config.yaml
n_head: 7
head_dim: 64
d_mlp: 896
norm_eps: 1e-06
rope_fraction: 1.0
bias: "none"
warmup_steps: 0
schedule: "wsd"
batch_tokens: 65536
steps: 6957
MLP neurons of a small language model. Each row is named by its layer, matrix (down: output weights) and neuron, and shows model dimensions 32-127. Each number is 500 + 40 x the weight over its row's rms, rounded and kept within 0 to 999. Numbers have three digits each. A neuron's up and down rows have the sign that makes its largest values positive.
A block is one neuron, or neurons of one layer that tend to fire together. Before each block is what it responds to, as a language model described it from the Wikipedia text at the highest values.

Responds to: Year-prefix digit tokens
L3.down85:461578485447471510508455573459518498475501526498534543422471564501498436531545492496460506465501533459462515534531486481495542478531485484564480526558449390535512480509474473512490497527608454458514494460445523473524477488525523529476532528549467462533528548495526530532470534426531594414
L3.down254:427495509467522573492414489530489554533487529559506551479483482537502544465428506487507506488403569480406529501497506473490507477482532489551585614606513569521500525475465468448490544534524528472491474493489571540466487484477564405519447485529435476422527554464482473515543487512514489516
L3.down371:504515523485527492555565490411501517563482490586473466495478546501548478494527433586459398486478517481459481431475516475508548457539525510481482497475500438544502445515499521508460508519455500513476442531597531476494451475552476507569464458546484483454495511497508490525508444509461462486
L3.down495:445508471497511586524447463482463620452477454466430461538499468501433493506482482460525528456376489452482493502447504507510492496481525467557464529501473469524488540498523443495453369487551530465508505544502487604528440469550493463500432463558411482505575514522450437512483471489560508564
L3.down550:471518445408479553425430423508461547505454476425566427488491437501485567482515404504521555476480523435435474507442494523477497517454516489491468443487509468448485534545560533545475518529575533490538483474502436528531452440477496537505466513534496557514532497563485490476542482460479490517
L3.down590:546559535459561518540428483462526479495549480507484511491571491419540526479476461425527578450505493498489536490535516500474461553529458483483552446512447563501512462544433512475507449531467572559495474473497425521479449511497493478536471591492428424512524507478473488473498500522569443537
L3.down814:512517540503578498495501528494447485475487520484532551498517521603485477528476449461500489416486487503522535468533529503509529558441545482541557539459461487493536510479476463560511450524560526556459476551546491434495550513494491518449506509513516504492429465572495506480436508488504460553
L3.down863:548525448522482477465501535508447517505555551467558549489556554497534532457472547503433503550465454467561482420485512473483515502507426467505561487544470397415543467486462499523489536496466539489486473538466496512423433472437554447558463454454430478489539526489460520494519454546584510486

Responds to: Foreign-word subword pieces
L6.down319:431518536485461508482474566465493514448537519435439529472458443555491474514459566535474445545592494558547474560467535465513463505491481560511459457463538429500491480490479526531513510591504449565547458475541438487462488444501496519507510475453462508510508415456520523433499462487537514488
L6.down364:536506496503473498485575475455460536514465463493426500540518481533492558523476561589472510457540351529462500507518591519471556526531464444458459502582561532507540474520492477446581478447398514473556573481472464495532442455557533575479522444463498496457513559510528524498461470497523561443
L6.down413:539480544532487554508577495547540493509558490430498476514477563485415560528527504478609438527524456544568474525485508536461537485558522509580479572527501554426493502479495443546489405476467576472470516499580504496539502529533499459507462469509525490529495481542449500523584542477406508495
L6.down416:501484484512518549455440548482521458507483510389528509534520506521503468497563563473485552529479523521518480509471483406426531539564500498516439532469532555505523505493551474485477531530503436573420523504488532523543508529465511511518479538505464530497524528521509529488500518470536475467
L6.down651:464520443443492528525608477526479489512486492408483500513490573558491434477474493492437482483458523509511486478454463494593525535591515498527431443509508545488523560586544483505476502449544521456501520456468440527505501442581507441486459522477471490542503466422489506516481476580458497506
L6.down774:459473528530469507478539509534497482515487485481477430507521577496523511502513497513577467480539483520513532487458510493475476477467495434462536525431539373531510531490461453441460546487538467487417475544541514481520457504520506560502530525505429523525510499447448516544424461516486450561
L6.down833:442532504466446508438557494505466447441479523483404459515518534500483439452491488519501465429454437567476504478487447483511472509486499498450522516496481521495514543543465475538589502497554446486572551476547464455509475421560479475527492522531446471443511509462457506439526439459433449515
L6.down883:514484528440449581493465497546523452476488534466534523554501528411410544492506475533448493529450503509463472487514464521450500461489540431438441498515552487463471445511536490533474484507507520522493367529482451511450635520513575463493466527537508518510496475520580499493504459510520536541

Responds to: Slavic name suffixes
L4.down427:546475451558489503446514554506498500473508507489480493564499521429358499500523521489488553458430428487523529498503453486485455443473511526480501489490495558477420397514492532477487534562520529429491500492497481516552502458541493503545550493485463564453573423513560498448479517492381508511

Responds to: Mid-word proper-noun fragments
L4.down363:505532489442503573525491446510501507517528522457585529512490540507510575466496552539478445548454438501549481504562478532549501556474516502407533509520433537524448503542536491476518520510518515513494542456586505544494557543473505560542572558493488494518533507459500466419501473448490489475

Responds to: Closing digit of year ranges
L4.down837:464444520504517533462455542497515485506496551482476501546555459480455468554436424452511509535528489533497629439387459525470528506493466548506488483481474424495525500491536486440480460461479516483552534560434465485486540514561419509549520462400456485513474530498526476477453529549497499513

Responds to: Slavic name pieces
L6.down236:498514520495472449508433483574594466422448523543474618546480518527500477505459472488495584530518474464525554495480510518493533462525522470546486483556523496531536492509453506540453533498465435546455485473507519504571539453548552445496473527481446495479452457439505482491543472513519506536
L6.down311:509496477512482515463512523502549439487517455499587516568559482540506532443534482516474494562472454556455545512462536466507532533470454530475523622518502545588507513447476500454554472500505552546522526473513463455481507554495496478503525523437512503570456444507472483468436500479464518424
L6.down657:488599457523520535489429585548477447467506565515485508434551462458487465468520524450544479560485497494494440478482488466501518500436548574527498533523488581565474470426546526492515444407512583431517519543520520525466487482512497510499447542550511501466432492471442474508475534492486424541
L6.down691:539429497522474445506473458550452509527586491459514478570487458452485476514462484485518497449520539515531494410487531539525491510498495518500527431428498675556445519521507547585498446447527527506459556421506486497499551537492533425511509544499496560576462549463522549513443582513451513481
L6.down787:543508498534551598409503509526428419541488487474515504435445476538493535521526534467539494480508469492474516471453485417462524498572590577491475582498570498554452516521521500489420486484537452455538505514560504451452545464475524547457477509486519580463505500409562538479473499508450441514
L6.down800:452466489547538485498463542479524480554535534448559556526526509540549494504520541484481521491455522578578519502469515587488519524502551528532440535512538561504492503551480508518405494529468451559479541442463477552577552485474535513468504528453552479467485515477502490490549419557499497594
L6.down807:497495428506537506475512507523483462460474507505510558601443567478460533489547524441496564477473544432514568551471392524469478532535436471521484415518520495509476495492478461496505471512506516502429521474530477546534521518529512498476599505496529433555472475611510463442571586458499491505
L6.down879:487525518517534484521580535485463552492477413499504527473440499494386468491533519583543485453481486417544535549471512465486482446553473546502546511491576561604513479472495464525471473516517565480513501466507475508444553485539473495524547548436461488513500460478500564516482550571474497531

Responds to: Birth year in biographies
L6.down57:432482467470498423438540540525475559488493488466539476486457481520527512489499502581482563436482523551419575443525521467487428525509546454549501427446457654608471437492527489454501510468462500492535453585484490531486553414478509428504476526466564464504503497513441449498457455521507497464
L6.down62:539545503486533572506570405582481400467528575566581497511504533523457498503500474532529554424553518458516509498458445567457597471502479551531494428503501499507490484484565475565499532534590494535456493525500512516496523493509515439506507405542546579552473476452503558545487524492501490496
L6.down73:474484486490465479512519480547498441509523497499515479504460461563529504475502453549517533538514442505500569450508513490579524452459471517419542505466458380560487470534528474484511537541570517553482517483472491538493588500579471469514523476543461518540502522516502437405567463525526525506
L6.down230:480466516560552457473477585574421489494505602551560498477489463487510475471544467488529517516443559471469502464461505552463520514535520500398506542494508499474485509540526450575486449468487532536530511530484496422559494565585447502542571436507530546479521519468527578523554486494469471442
L6.down333:500493496510496488503513521488508453551475545476508548490560520497515580509516547487486527468508546506524491480471535496440507520489528524447495438537526999530475512431454516504538504451541510463488533526531547440443473536515558467551521435488463574521520521490461491538508457510583442463
L6.down711:461486479522472530562484458412471439469498496436519539465482490566461479538532441460530540406496429476527509536537503473550535535537468554533567552530468607493501481496546466511476552515536424560490562524446515557490444455491514513597462482617471507547501568532491551482475521484538550502
L6.down762:531480575474490498536489416405446465553429430523519531594470466480425496475519460529495506532513539530446459494448476499500523443487501524510511503502510616411491548504501551470523465465447489525506559495498472560501467515522514537512551477547488450503487553436551519437509513546467435507
L6.down848:550552559548512513439511499570503487468532440570503452536539464490521459465513466545461401486517582485524475466477539511459535536511501480459521468508501496496528523526484469479509483543449447551603504432567501490491476550438497438460481496540557545426465512449554409506498497583504537471